{
  "activation": "swiglu",
  "parallel_block": false,
  "final_lr_fraction": 0.1,
  "seq_len": 1024
}
MLP neurons of a small language model. Each row is named by its layer, matrix (down: output weights) and neuron, and shows model dimensions 80-335. Each number is 500 + 40 x the weight over its row's rms, rounded and kept within 0 to 999. Numbers have three digits each. A neuron's up and down rows have the sign that makes its largest values positive.
After each neuron's rows, "fires before" lists the tokens most often just after its 100 highest values on Wikipedia text that the model never trained on.

L4.down1925:500451489480514515488500576513520525519545500467477498449437513551461475551509472517457498477521462558524484464488471520478556531534447442445600426500415532546362513476553465560488570484480514504513502462478551510483489526354546476522499496509571561453471477539528496396475505570498581515572595484491508532514464524537464396445440537497521446538560508479528499420605621500532509538483497518600453510459456477513506535468417478560517545476442486506568569437434481472608441513547569448453532458455546483528492543521526514541432496534483493469549482524507496490505466425517489506525523489507492458525465566475473493472517562512533549498506458518458452483518562507535525553486492521456486558526454505481472480522438519506434546542523573445534479479406457492506486513415504
fires before: ",", " to"

L4.down332:548443425484455496486541476491531491508514483488470454476472540457499468480505498507544464542534489560465453551585462553517535515524519485510531470462476482395417539500506495489476454525504535552502555546525501431508498432458486594505425501541534464462517509527505556513538481456528518509555429529521512482501507507504464519462508451573498490496431453417495354541504527478543488515512491524422519556554501497467454497444486460503495529477581493523512528483560513471511511451445405506519466494532474452570426507496492544512532517487474505513528455541465545487570461567494455447511443520498474481455601432522529419495461556505509518504518436488525517481509537498482511448515481538489536462499500509540488514482465463596458497411508503533513434565506521543489504527476579
fires before: "–", ".", " |", " was", ":"

L4.down971:505513572520491447462479481493549497489440517450515572526453556408477513512532521535481450474524532543529539500505543487472467523479417498474567414453477399496381484492542499500500455488448541530484541633503486464526473482435536454546501494541579459533505510533530520497564511482489539517477497488519482470460485506418522501476506508535479488480548447439467512397443492590575450496521442500491548511544466480558523488484563499504551568530465469494453466465454498520459495492524389475556513556512528453475626594583509454497442486530505513520564506484521467545508524534506538500546518457512486483540467402477506515518496513581544551478476456474597496527476478490506506443530494499521505549460483469553507531513479534478470503569509499476455470558477536469514476480441551
fires before: " on", " in", " to", " a", " at", " by"

L4.down2593:539511459506503612474537499537497462500489533479536525521499530453519485516477553488515529511572514517487531475523455503472445495561525555492564576483525484480496566495559512577463472473489486437519506487508473495461484440425501492375487486469546481532481457478433443545579530525509464459542520541447516532510467518472516559432521480507491433510474460438454428535537530527492479464475506529486489544502496455456513502507533480524595479442500566455503536493518516511547474455514521539488528518515601549528496524451544517489530448490534499523514523534495546510512510497515477497520479467527493421498574499478503520516500471515462496435485440486532522544516489542529542547461566444434447426568503431522558420491536474483549522492460612498446530582485464484519461478515547
fires before: ")", ":", "–", ",", "-"

L4.down1427:521516512577536458422575515545507486497403476536510549460521450533517522504527499496484528450508476487506506476455511468430533509452521494529515526480512475516527471539478493461485490516485594478489508565435478494474471520258502494452500514543480473524506464614492541499496488465464452508497529476501508492520506485494508584500500489533433524547483517527506496446470516492465527484547515522531512508489568521509512487560511473486534502488511501528500498479491489411496513525502522505518538496490535482553520515503480483482508470480457501512483478489537455541476560504562528484520509482597513614447424472452433474493561536553497527452470483487478474551509497501434543465472499499348524482520507406494443496540508509488478493519456687418512493492510547510464522499464459
fires before: "\n", " The", " In"

L4.down1123:466505439440507572469453498559486464489487468583464480550463438535507540512498467505539519455569516468502492529529476479535509553545507453539543505515510539491386548489454493439450486408531501477543477487483471487564514511477462435495466560546498456506518511472515488574504550435448507479462490441497496502557461510514531522512524522516488504472475586527489461542530521504425494483480498621508480540487546587516492541481518494499514562482514480496493479470521491543487470520575436513484559439480531485459434467540575526495509514462489484512492497411506506530520501529501479430470592551469487521525501545484539487529558465412538468517403516459568494608451555522525438442514456480519492518480525497472527452514476471449527500497496425502507568489475600463514486477525462
fires before: " of", " to", " in"

L4.down1316:482524495519528527474393508588508473544535542494511505493487459484418441463582519502514515494484486486504433513507505460471519592506486542533484532536529518489430563482525431520469501552551599481502502507486514523501488541375523488563477470510499543480509524546534477458505516470519539466482514530535538448419554490472450517495499571509438468434478546521518462486446520476447487505561534534530513370372476492518419543542469440484501455493590486446472455513553540470566500536500527486454518441475502489500509538477489501463523491542462498515472482521497441452464458510483475523563476490488483506583490541504435413565509523480494536517547518464525451528593545466464484454497570510356493473444486413455484497454537572522406483483537578499505535458535512527460492515454589
fires before: "\n"

L4.down209:470486542490506532562532478459515489573475507440512503443511474575475533472525558526484499522447596524517542531482485515469459432531487440442464514506504548427470536564446469507469588563553518582501594449560524527535522458373501486531548460454522440540543522504506496490485495503494532551549521465462476464524508428467527490478539487561508526451420551515538519480515526542433512443539578488511510471493474543485573510522500517453467555486486506506433539534551509474433534437495438500482486513556396467465480505534448554462450483485490530500471431509547426441521517529548443412523484555559509540533491514478506470447509561431502499560590487475545485547458476434437500447504451481453528413510492501428491498494553628490546513535545577567547475473525487552415459432463559
fires before: " |", "%", "°", " "

L4.down2748:476526430462511567383532557502518460499506495554422428399480469473484445499449533519444470554509528534487475513519517500506490542473530543546549518509554454514424464467516486514502469469526533524517577466461516493498449534436570509537500502471498470457536509446517496552517511491571439541547473513508509482466506488500452548525493464446571525513534507506491468492525488527522530466496485509560473444479490446536495518536502517509554530504451451531498485561534460487517500493484476531525526542478475476464507532485512561489511509570503459467424424568522497486534549458492556533488434509493398502500499475449470517504500526456574505433510486525472487454490494550476523514507470471470502468424547455488559566464570477493460527472443581546469474469460449506547461469557476
fires before: ".", "″", ")"

L4.down2630:494521488460549563511545482564514469564436527569518539485461475388569502552583554499471621494479572512496498507506474459514474458474434455486563471498567429538377519536522529564470448515538512549483476518424457524485464414352511466514504378470520463505477426515511499535480495513499498566493523560510497537503540461522493502512456529530596507511524461511525496431507433561460514455490474450528466479482428580500457489586500561527520518542539480524525517454535391497528512467461475438500565498493494531476484543483496553327455459581477509494480449441547524527540493544524504508508460471576489540474500544485443490530411507481539485449508491478466530493495543534488505484474542523485455473560468459509473429527498532489494506506435577519432501558533471512493492465468500
fires before: " of", ",", "."

L4.down1105:507504461515473471544451557503507486501456570525486475435468415492476537546495532502517513558528551514447492466445530492478511530446533528448543528477477501508483594471501550537513499530466495487559570506479505487561534489598478533451486446473537503527448466488524580525475511554567509463471547504514511510481528481493575561544473536497478405500444516523452511494516504492480429404503439518489490429526522546496458460528528507554536550541481528548488445468416453473529535486544495557503503496468568491424552563469517537418473455396470520512480457534500440491479528484437447556504406538458522464553539512493530532513470521487502454524489473531486450536477530547469581546465492513537455452477490560533511421474470473496491531582530514414476512490521528480415513517504411
fires before: ".", ",", ")", "\n", ":", ")."

L4.down861:485494475546483489523511527510489411450549522521519578567524515495491436577508546433511435523530456468548501478538510470513488562510489495479449452501462479539453516431467455510496453480429525522482491451502449450524518478334401546519527468465492501518575583602447476504485545541531490473504462525544541488545438516501479509477480524441458469462391500486460499527553509467519534534547459485602521474522521519531540481483469501508546500499486557515555501504533543541523510463445453408522481440538468471505522482546470541438511446506472556509485469478489515469521452498496477444481493519477493496514502549549494477480505510523506527438461465532534533497471519451497496498578442528475520450528489537526473493517449519551482433453540465529485517433513487516573504420536440
fires before: ":", " 2", "\n", ".", " 3", " Length"

L4.down1988:461457504492473543540512505489518494522554455536405497523460566502580531412481505489547450518516439541509504499544486489492573427464489545557514451430551486554354496503477490480467494503467522480524580518494493484517462504429382479439495510548399599494484506387458527485520511460469531532531469578500485501431483429561542495419512538456478502533473435510463456484452634505462537467476510531503522508481499474529455445477511500554498504479493523573465438542463488502465512519499498513475529464523425493489521518465509480486457455511477447516496463469500455503485490576540524517517537525491554539514482517467495459529454468501479520505526523459455545538542534555513491508544507538454502533490520478462474538475551494480501516542510627526472513526542502467472489528520505
fires before: " to", " with", ".", " into", ",", " on"

L4.down2168:453465548438453489499503593526496532529449509535527471466537435499528452500489552481510506436473484493468500500551566534510541486421438509502511516492486528515509532494468461534491514565451488491523470433561540487548528556415504494512585531479515518488460454489516573447499516474507462504524544447496497450453552523439455448498455523430476500544407513514447514522596583521518484504468445577471562431446504492529575528534434493555571499506537508502509491487460538511468468546484445443538523481507489522443633516499465508549480461448485504471535508523484443516492557554517492551462542538457483539489558526514546503476420563520471545518492419452459485442519522462533467520527487572377525493527523458555560490492479466521526499481532548509484479463476435500423542515507538
fires before: ",", " that", " of", " to"

L4.down1410:530546517528467554521484515490570514481558494500450541461496445469508493432600574570523434484406478428543517419477535528512438570475459471569478569478501466407544460503577436512572501562467492467494548457465527611528481528436486462452560527515467463538451439492468446570453491413486556452510536467533472459519446431480484465501511499512511498496482511505511493538533530487503489552521454408521484534485529536519435491472543490498527468509559453527526520502477460460468472504508460446487492544504496521489506508477568581523536424477465486515534464511468447411557503507511487525517515442493506436511483497548523379515577399519508550482526486505508477452535511455500447482506538527381519517555489462514488465503546542539456462486487542541523552468518548549553568481423507
fires before: " to", " of", " that", " with"

L4.down571:458479533504491569466558561501492527543472472503535525468492555439487512536387519525546518468536526469512459479498531494451525521481483490461487489544520513462383458454513430513462517538554529471481528461497465526550507539372616527521535505492482506490509528438497542429436543530490497481523549467557482468428539504454495472463519520481499476536521517478515484507555449451438480516494507576517536557480481464444465484557568467460489506466550496593463485486582583514419541509544531481487479551476489536505518488469534508423468548522556541466521497551502543558524578425456563482540431475475430626517408438487550488496528477539512531509471604487525492488486496484513478434471513518416465485515462469490503543497518477448531515454477504392487540437520520593521589439493520
fires before: " |", " (", " •"

L4.down347:465512532552511567578497484497481502464506536562475476509487492458553517539504500490541569494497541477535546400496451539521538477503525613475538526555506459489403513568484438508543547462513522467454507523540564452502484475414509445492473460511479473477472419509505483534471448554503452476464493533544542490529489467464503460496525511531438478428443518505502566472464503495498486512512529479482485536525504541475539495515514488511481523531470530518504509477426506497483442567510526501605535459473473572481446463484439430413518529465481486505494486546523550527517503466485444515472442498575401456476471443486476544541518406564500518440522428395423516558518492525493494568502520523466530506564432509517524535505564412454566508469545542426535494538564496517449512500487416
fires before: " |", " of", " place", "0", "+"

L4.down2507:601470495526526495448493467538543518468443478446506503507411479448500460491452576449560510536513510482532474441507532507465573527481470509447535546478459489534463482492455530465527513501543558465561541514491434482512494451322516455540534560565486502491494495451538472525524499474500544474471502445505483489548493531558449510591575520547504477454521509528499513478491496498442494473488600493499460547481492497463459528559528518519521615472498434499519514456461522518517524488523491443473465501491527564512564504479457514423536493491467510492500437431513526522548463573539512486523508550474513499478509515371511557553591571512498508532471585513593511470539504537461522483450509479437547562558500490498512556499579529476474467497547612482533406551478524509491456513527484
fires before: " as", " to", " by"

L4.down1820:557443520515438512450463527492438531436463467479467458561584539503559441467577464448548548483495490480481514559529537511490508489488427476483527528482454427512542565514464454497512476544514516551472473533510499508538544525473497394529506440459430478510550503493430469500494478433535477448441472491538494528423456520448516512494420529566525440503501479484476543526487476461519528475505531559522496503434556551526489596503381505489540458456533545509536536476536420456475508507482493455432536514492526592397488492499489496512544515515531459483541482462498570452540482461534439583475531549490617502509551551555493440522494432604482500479487400512475499450505527529542517465559424494460614578442496512551499511545538529483455532463470503513492585525532493474542534539492494
fires before: "\n"

L4.down1686:464517541442480453478515518495501485571467596500492487545486533509519457542494497505526519418507489521527482530488519551484521461415506429504491462560471505552449465470503557558461486448508474466471470538566548488551526502335545453484472518512533458555558491575526598399439501585453516531461448462503475466487499504499513555438551492488438420504512477527445509509490499447470503509452540521506510538481501479532566487521478546501530515470425503533502521471454452484520453509517553515495514494459504510580493572514517454513505523545422499522498432493525528520460469535462475520522476459534607563465516500498511508410448559509497509505445449523432506444472521555497452462617476449577477558483592510469541524458521511523488526498542530485487501455481607461486505463548528
fires before: " of", " in", " to"

L4.down1611:467523501514452446592458515410461471450527515466503525536483532461529539470484547510440436531483483491491531518514468438505550491515495440480512507532578446536483536499500504440516534407430419482535504402483518482492499491359489393480461395496530472531464491502549524528482428421541517511467553496500524454425502455560512507489547497513533426515505512488476551398478472507486477500519484539399459530514522496459432505556480483527524467547431520507490504465537465530510483508503512473505552494437484453523467480510517556453555512472550500416482505541476517433483495449475465476510494515542501515523549513424458522597508534514416455510559479571445473471550423486538516463501506492507552576544525453513517440494503482462560564576518565444546579448507491503510481488649558
fires before: "\n", ".", " |", " ("

L4.down518:479501536570575485506525485503526510485569552491458487516552518470487548486510467475506468491543488487476535545491493507532523547526474510481519472434532498388504472507521509476519452507557487574505490502559503496508461562433470551503513467424554476524554440565513427495499515578482538513450450538507507546508430454484486533554491533537555556458437579484507546511533498543457474532449498529489485522508464466547486526499560499454560523501501442575543471471479488530454441491483554471490413551585413601557469485575452500540517509529470485502413469453535470554502505452500425491502528474445436532493510529494445474471419499534534578516488540509578488472461545449538428522443447458599558427448529425465508484559483453460563408493587418495467540495469570424524482519515473
fires before: " of", " in", " 2", ",", " for", " 1"

L4.down442:523455522487589408443488541463543495452521479487441479486454500495483522437454529516558498575507512502448508447528572454469491529499453558508469589502473490491386506519510510471504503483484518447492460486507578562459514406397506457510490489417457527543562453399499445569472459472499578522542445499560479561514430478438414526538531483511439489543518559505494484529514464492492491482571507513476479469564470542554520557490509564491528543485540490454531559435503428436438522498461435516476504475516544441476534482535525498514441501484542476539520507468447532527560537516521495490472451454492498510489416459548499525477465507479485529530453470572529505528524511528523570496485456489576568504559502538509454467450432451524605514476510541475545503569511535459564491500542488
fires before: ".", ",", " in", " to", " of", " was"

L4.down2560:477487468526489501507517501520511460496491540492531531462439542549453524480449507524545517501479453547500417564465448505474521473509524560490504513471515503486435572534542467507503407517440522511505477509513453495478447424466489432384543444529479532509462424404528548507537403542474565504510501537435503483498469537484481495491511489568479476503566495518509416516544489493598528556533473550515487497559509505486501503622506550579527559478483434526472513437458527505473477484469518477403516495545496595481487496495486503457592516472467424467549513520510503556541504430489569474458466462521463502446505533521552540505499527503501512481510492497546489501525530448568563533478528510446539491485489511512502504447498502446510479433459606441489571543508474516557456498543514
fires before: " |", "–", ")", ":"

L4.down1619:510494504498499484473483481466521478462518513466482511523538543578497495486571422470471433498516494525538439539512498506547496444551416491547452499540562462572454569533446524459472566508433450475560492521564469524478480479466522511431530446555550479486468482478522472484446495469484454523439464502535458475462470492505512570557442447491468458506460418549443419538567548470470478449523459514523531499515478467518469522493529489461561505521540529528380549460470506524509472518514481481531526547450566504485495530543528468473455513493480446531542515551470539546515537486505428530558507495496439428491534471570490465510500467465467486458499496519483453473555488508544521519439487538534490542530486532564397502515499432554501591522460465503467481592542395508481503508492510
fires before: "\n", " runs", ")"

L4.down1428:503467514452474482558513526477517564497531474525519478513488474544537562489478464487466609534538538447512538473554503480439504516523448587485417472516483534505484428562528502512523533534491486482485608526482471547546467475528536554487472520583446476471532492434510523548468427572473503493543508478514533467501447509450515477445513508562417504589560540581440487517518479458532440528497484463489461467606523458450462466439537488555503477462514487486479511515568482491504437459470483451580551502479544428501570523533584413414497516511554497520527446549489492533470507487571471485523487536501475512468516523471438506512476458568542419489472483493466471518504462508507544568479486409495465526492478570451479551493506539452530495541461581478528444454525488504579560506520529
fires before: "–", " |", "1", "2"

L4.down2054:464489546533462494463494459473518518523489459518524516551511566482443600513426525423575529464539487543502461549508498530543542511463442469479474442492510527499447490477503542517521508473491537455520436509574453512527498471466469484519477477542493499482566533514523465487478511477482489450558537499484451514432488510451492562525547528474536560448537452543477490473537447474470487505504502478609483480478553504465464474519468459520472536512521419508449492468394407481555489511488568508485540461505533440491513495450505493520529571509490449488473483511518550431441463450473431465499558544511497422450515479479466559520463504530457588464461476470437547467560429453499505526485463487614507495447559505481464495501500510455570598528536473592492483560556436478496529538515496
fires before: " by", " in", " as", ":"

L4.down1936:528492521540537507481463477445489481482585484464514517560501523546535476567491505534488540505446478500562533448504485515567468519452433498590531486476476438468481573494507505486540463493483473508517492533438478490502526549479459451487567480525469469518500462572524502526476517482411530451482537539455537538484558504471450420460537528505505463528429548582473546512502539481567551522504486497485445561570575530530536515414521511606515485468422523492510534485386459423449430509528481463412514532439485582557498508504404514505481480498510559520537487507504475490498515517489466507521493471475541451486530573546494516551508398514554463472389509478485505505536492503465503540525520505535477582462471489469486460594495496475480561492535547538505568403467504410430508520419528
fires before: " of", " to", " are", " is", " was", " with"

L4.down961:528503525490526526476543521508474458443471504486425490527506486534534496488565507525444514509529460570458523531505521541488458476416476528433458547474488494508407475481555545519491543460481418455557418435535502481506534472514478452515579443537468415534501431510474501502459515481480553505521491510475490491542424484487468456516458440538488494480498493543448507469498505516485471455579514328500495448481486468578494523474460562496468468518506563445476558546439496446516429453543507525502425556414515548529578491571460514509518472514491465555481491440489560553532443513467474512566536490543483456478535516539473488466521604560475473489533516461516550520543555484538486561467456518539533455547519474525600490535513500500565510536537496538474464533460468496583523497553526
fires before: " to", " that", " of"

L4.down1215:574442508523511504549471478565513473523461482498487476507472455508585505572503460472521528423487468513531402530526464506473530502576507552522538556464509531503490451593591534466587500491498503489488507455392494451455485527444511508402513466490550433483451507503507521456554519486528507549493475478516528526477546439462474491499450467459515400448491495509559453445486499464494538493520436481459539504445525479501582547509449453484487582465489473507479495444431528525545487531520501511468534501457503510488495523504542498501515523478532469491511606504452600452505499526469447527458496527522493567481491595564605540494518541504467435486525458470450531550531470550468496549518618491433544518481445542544527551511495442508477561441447588436463571511569490498557557587492429
fires before: " |", " (", " under", " career"

L4.down2432:472503483517585504499484469492452552551501474520528412557555488494559506530560495455485496521465590505572522519475556510491478495461590522469599522536529481565411479489506489529506448513534531565519596529509473542515529398469558490553484500530494536507483467426446469483476504449470507479521447487409476506474531480443490491484487504454581512469563496503523497530524553543515516548518529460469514468512491566465495521507484535449513537529514529496534527566518535524523475429465494470511446487480466480520509504464509514510473542504461470501518559512569471551548500469555514508381540441498498469604507503516527483468456541482437552501478442512544523505512475476581501456499534494520487520508507471444554487438479520526547464494499517452511537497443498462456543472534489
fires before: ".", " of", ",", "|", ")", " as"

L4.down329:513520521518526493478466546529487520443529460501442462445570520537505550485547546487513498439545512485482505595492577428492508546488522478514546484441491552476523456561470481532551504507537446550540491537499523467470497408494485519452512523456490435515548539514525477527482507544469500514530484538527564503465520470444492490544465503496492521567479491663528490469525513462457437430483493557464495478463483555489457489532469465496531487507498504456496491522475563441496427503582515487479456468473466466503481407558483454501435549507514485542457519463419542540496539560494499464482442541470459513514554500495548442472508511441519420494438556444464470514488406479521521550554505444521507582502505501492432480456474444498492549466498392503410516467485535478480518478521503
fires before: " of", ",", " by", " in"

L4.down2053:487465498479445470495484516447487521439477511473505500484445521462490525548484394482512514354475514526505504489546498506497502479518482435527488466512450466445403526498480476523538488482429506527499495509462520415485473506462462520465490541507497489520490544549475528431445506474575487515524520515545553527443523501472434506501443539486453449470478475506479558500467526533518467570577527546499432476504505479512481502511437478494519544363521459461502501492472418489464487563485541524472491498465487504437542473474511567470512529502507504510491406594463475456562536549471490499534495536533507459580520462503548567544545510514524507536480494465539533497506556537491536521507538555444533442523502468515486394510500468481403535478485459523512494493531571453506530467463461
fires before: " |", ".", "\n", " –", "°"

L4.down1483:547538469520439540491502468545447498571537562478496503561487481465449486482518459467490466465456534480449485413510520475515565539548549514511501474473458434508418506456553474523534520494460512410427490579488464428506484529392515485501573482514462554485423592533455474532493569570465488426545468498514492521514463488476469501510554549537490497482463496449434512535540576506547456541536522474480515567522469472527483453471519519522620478476493440459331520544372546491512428577460470449554517551465591484572512500494592433545437422448516541513464536489490467552525507469453466461516468452602473464497455558403488537556510511591552507448482432475446459507482464476503553566442533507525560502476555432615489533478553477547447513528530499469524464462485523545570507492478513
fires before: " by", " with", " to", " and", ","

L4.down268:481508495513459465566460513486470444443517506507459452511496467474574522454499506519540537515479434455420557527494515493467495431480512548503535572507602516436467527542527546551515520462581564504514548504438517559529519475493468443501565465497520476466531520510499497474534545436472431485431472510482446501594444480573447477685593523545563510466505473478490535469531517463515454442520535471447496500502489473388476415467584556496552511493451548500544514550526474524492488544434519550476544485469501529527533470550480518440481520399535510475439508432508540470493466417422511500516510508461488509494465551389513575506522529488469506524490513457458442503502541462547485489458501508472517453447526542534565469475517496565452465490532457488365511495511414519495471530584476
fires before: " of", " by", " to", " and"

L4.down2012:526495550496526505505467442488524511534413544467520466514483514503507493562559493478489440501541495535493541446500452433464545476517568536524494519467505523532448463477518490536453450474543530499559493533497537487461523505503552513449533423456499508488535461417514442544530529567511514509509562478536461502424561465507504481536571496465486507532468485612478474520522481505533524477479477471410440469501481466529543527519475566464574560464455512519480573492547452442486489410506503512485524499474521460484481488531521488497510478495596493467538516465571522481524502413487460467475499503494511583510490528464539499547489463555553551512486514492496506506509491475372444502450496408472405470617598512459524522539526523402562438526457518470560486511486497469483505423469508
fires before: ".", ",", " and", " when"

L4.down2668:504515540573478488455469489460548438522528540505556520523421473503501512572458475445497518503526498542421530555519474458513561549478519491436529510492546466548361477528554528468549498567501440520492471526441473462476548503447444472427454576487484565530488408468483563496550469517474533413516505479496472522503478523499468551483498512535493486528472495556453426440559509470462480511474473545527496523464488540539471452555485532450513503475468523570483498403534467465463523486546545484512382521472504552471458505493567458490423475576536447474538482554497496518512520459521503477587496528447469488527448435496536479561474538526604514486545449499500493527442449472463561484502483536537550493509448485583472462540561494491515503596565572449437449512520517522455469538485503
fires before: " by", " on", " in", " to", " from", " at"

L4.down2682:553546531578531455500515456487512460460528582538490516494498484552421507515515580492539573453518485505507453546556502381449526548505511480442397470427479511507481517579491508500530503504496483390530467492512584527500489460528429484460491494460512544499545465537566487507549546457545396465502450489499492548479487463481530491477542481565431437557468413538501450547499499422514512427512433546529555503532483503510436560563445502456502496477511506541566505501541468447521520508490462492514554466576547518494510504594534537417524521497443470501535457530483495442589553571580509537508551460511542527480594535474484487501490445419499507530501457483476515472546540524532522424518478493546488519491466501482527485564470531514521529463551498499447527569584498509496414473463470
fires before: " 0", " 1", " 3", " 2", "\n", " 4"

L4.down1718:508533560548501486491433500540511561506426531482482517502446503524540506512526613530521483481497473469471465539479485491489567388538527570434515487542449515566461507392519481527448551517527515500460506524457549500469416496396542497497516488478540467537490429448539533547448484509487540486560450523460446564487512498443500527449530500471510385533491531490489561504489495435518521470567556509489443515496489464478538491543510495518517515534579483502482490528543435464555497539480468507434548523522476498462460556429487476494507490527475464558481529497447513552565485619515500507465501428478502504463449448436508473520530506615539520499429466574516512440466548519496486461554553429414467521493547492457535529569552485522561485519513492513473468499543462484482530441483490
fires before: ")", "s", "\n", " |", " (", " Championships"

L4.down1502:487484493448522496453528500495549447492526544486534473461566533543520475517503541457524542465501511504476532440527553503580597408486488529525486480482490522506543505470517480499519608476456480552515495463497499554558466501531483509438572504527548522563584530554494486488603503474528447454599431453505546517475536399531498478404514519602529616432549454500485453473516497436566527523517487447478553511483487531505460502506584512481579503437504373458478461580427512426529481519545548496520438508501542512566500456462461494522457415490523529551519474516564475491402408486428582548549554530497503451502565524468527518538473556489500527562531438531408509496456471484480465535528551465453578512492513500528518482486532446540503505501585481499499508518467466543497544462555494
fires before: " by", " in", " with", " for", " to", " from"

L4.down1515:512495531500503431468491449479511484476456579480500449453499442512521486442470554523492445489517539504505548552530464529526463569383508500555503477456477503527390525498509478527453454488453552442433485508475492516543488484374572576488449420520476516469481504553475462550480532505465538465519496526503523521494469532444508508500521461562450503530507444439480520514506494467502502524498418437441521523491489452447502478482523476565532498492472481463442488398532501449498450498529454553472523493512435436476428465539425547528478495553495464489521541504499526517513422541532523499506556487485481567495590519488512549409492486543476517484491532497478488476514488527552512521499509540365480454536537527521516399504498577516503505487527559497474466534467476547534470522540616
fires before: " to", " not", "'t", " that"

L4.down1406:442512538516486513508550515436446500493589509544504518466514552605513457479518468491522483487444498449496455482505497500426479490490459474383474594525490506478435497480501476485516450511506454513493501521490482467550443500476509477505574475470449472494514496463489499544473525544540498422573499466479519479495552489476495486507547523488428460503418412513475501543456447498478448542536529466542509541481536425527484476546500512563536474431493496488456470462514531464447513526477518523469508477489556502598524423543480466481519477539470520496533510509572541578526410515496563575564439543570513455441622503496548558492429497494547527464533489430456535536630520509464483555505549535384519428485528410549514472457557497518545431505465544442523458477550478552521497446501483
fires before: " |", "-", " by", " 978", " of", "3"

L4.down1456:468461501528531456477461497456574429511499493556490505490466468467437412483517515474469374492534463535432485541438508476496468553476485564513469568535486540487547578472529497528454545523412486480537554518531556515525438442557445521448536532473545510549519400447486476513520416444484460520441507509505560434474541455468555566506487464518460525555538533558381510514547430534568549468546525469553595453600514545493456503495562506532495472474468551520432580510533474499512498423535448481511504546522556466472544508472501612494555446543528474495493446434527588530565499513543460546510452476454464520495488504519588488509495455468525505504544505515527462429461547528497591502523489480464570487550417441549560470487452494526489511530437507497522547492476503520470513441499541
fires before: ")", "),", "s", ".", "–"

L4.down476:566567489510528583473514542582451454474479519510583535564442436486529452545487527494545515516531511470519498489444485490538518466493424473471509538503538529581472549512501559569499439510513495529509509471545526540440512488445477506400483529584510502560398465512474422495462531488555540495441521437514524500493527552494494509486409519569467505498536446480499574508558535488532532498523536477492526447513466527536576501557417527482550488545506520538484578423533464506538526463397570473482573526527496486507425580525455518425502553577520473495527496445575521501500457468521467496487497555509485536525530483489503506486454496511522491520459434542494495480539486472493515539450488423493470502518448531491566518566487494523533510488541515503452510523509504457542493465363489
fires before: ",", " the", " in"

L4.down2336:503501514464607554496564480512484494497494565494531430429528582452632548504525448563528537517491505488471521531474517479524519442514510586487562483493440523511425537459526494467491529499537539570510557510501495433570511521495572463479483545428498433535507522441516509471477551459465489518491476509453493512457503503470434509476488446632394537509493488526515502556488486512436442493526532522501498481470511406479501467584494460492479549500501506566529459457507451519468488523482417634515504512492443550424510447457417525508482564498496526508453455469503432433602501509518469520544511468478485479508509506441504506441519532548437481438488458394576516525495499412545431504509532443526520479486558463445485519462587543503470507426520533490484478484512518554516488488510536
fires before: ".", " |"

L4.down2468:489511484558510494497520508526501479564513471543502433449543486541474496472486463417590535513474556525548501474494502526534526517499585479536529489565527442515663530442445528489501468519479412509506460514493574511490585455520584477550512517496501465424535469540487497415523481412532553498466490489529532492463503523536498417436571495543423484501504581452411478488497479470494487541521498502584480495499511487532451509559541515440460481537514550498404477476544538451484483530458421490560449549516503465552513535541497437543512465476521513478502459513524524500558563452475526546499479516437556513471507449413527555563478554538485476467553477451412488463567483440558468543554608532530484526514502559517564611505497466517498479475480551438507533488542465539544485542545511
fires before: "\n", "°", " "

L4.down1120:468451493496529518449520431425532461524552537481563449508519510547527495556469457521512486501450480451467499458517531513486534416433469530511536454441457442503449436567486465472509552547549484480474566617510410438466463501521490540496491537494492533461483505446467420476563437487498506498530520494540470527523456546530481448583531452499443510487483468457525526494529503522534566469452500485450581540414528530468469527588531438547485488444529559495497482551436531584506532452581495454511594492496521497535508524589495536495526457530571444524475509533491461500534496471576421472530471552512535453443461516458518537483460543519565471473479488505465465467538451499488476558554518523483525517528519573570445552509557530530572516526449601524418476504481485529519517507453450
fires before: " by", " to", " in", " as", " with", " on"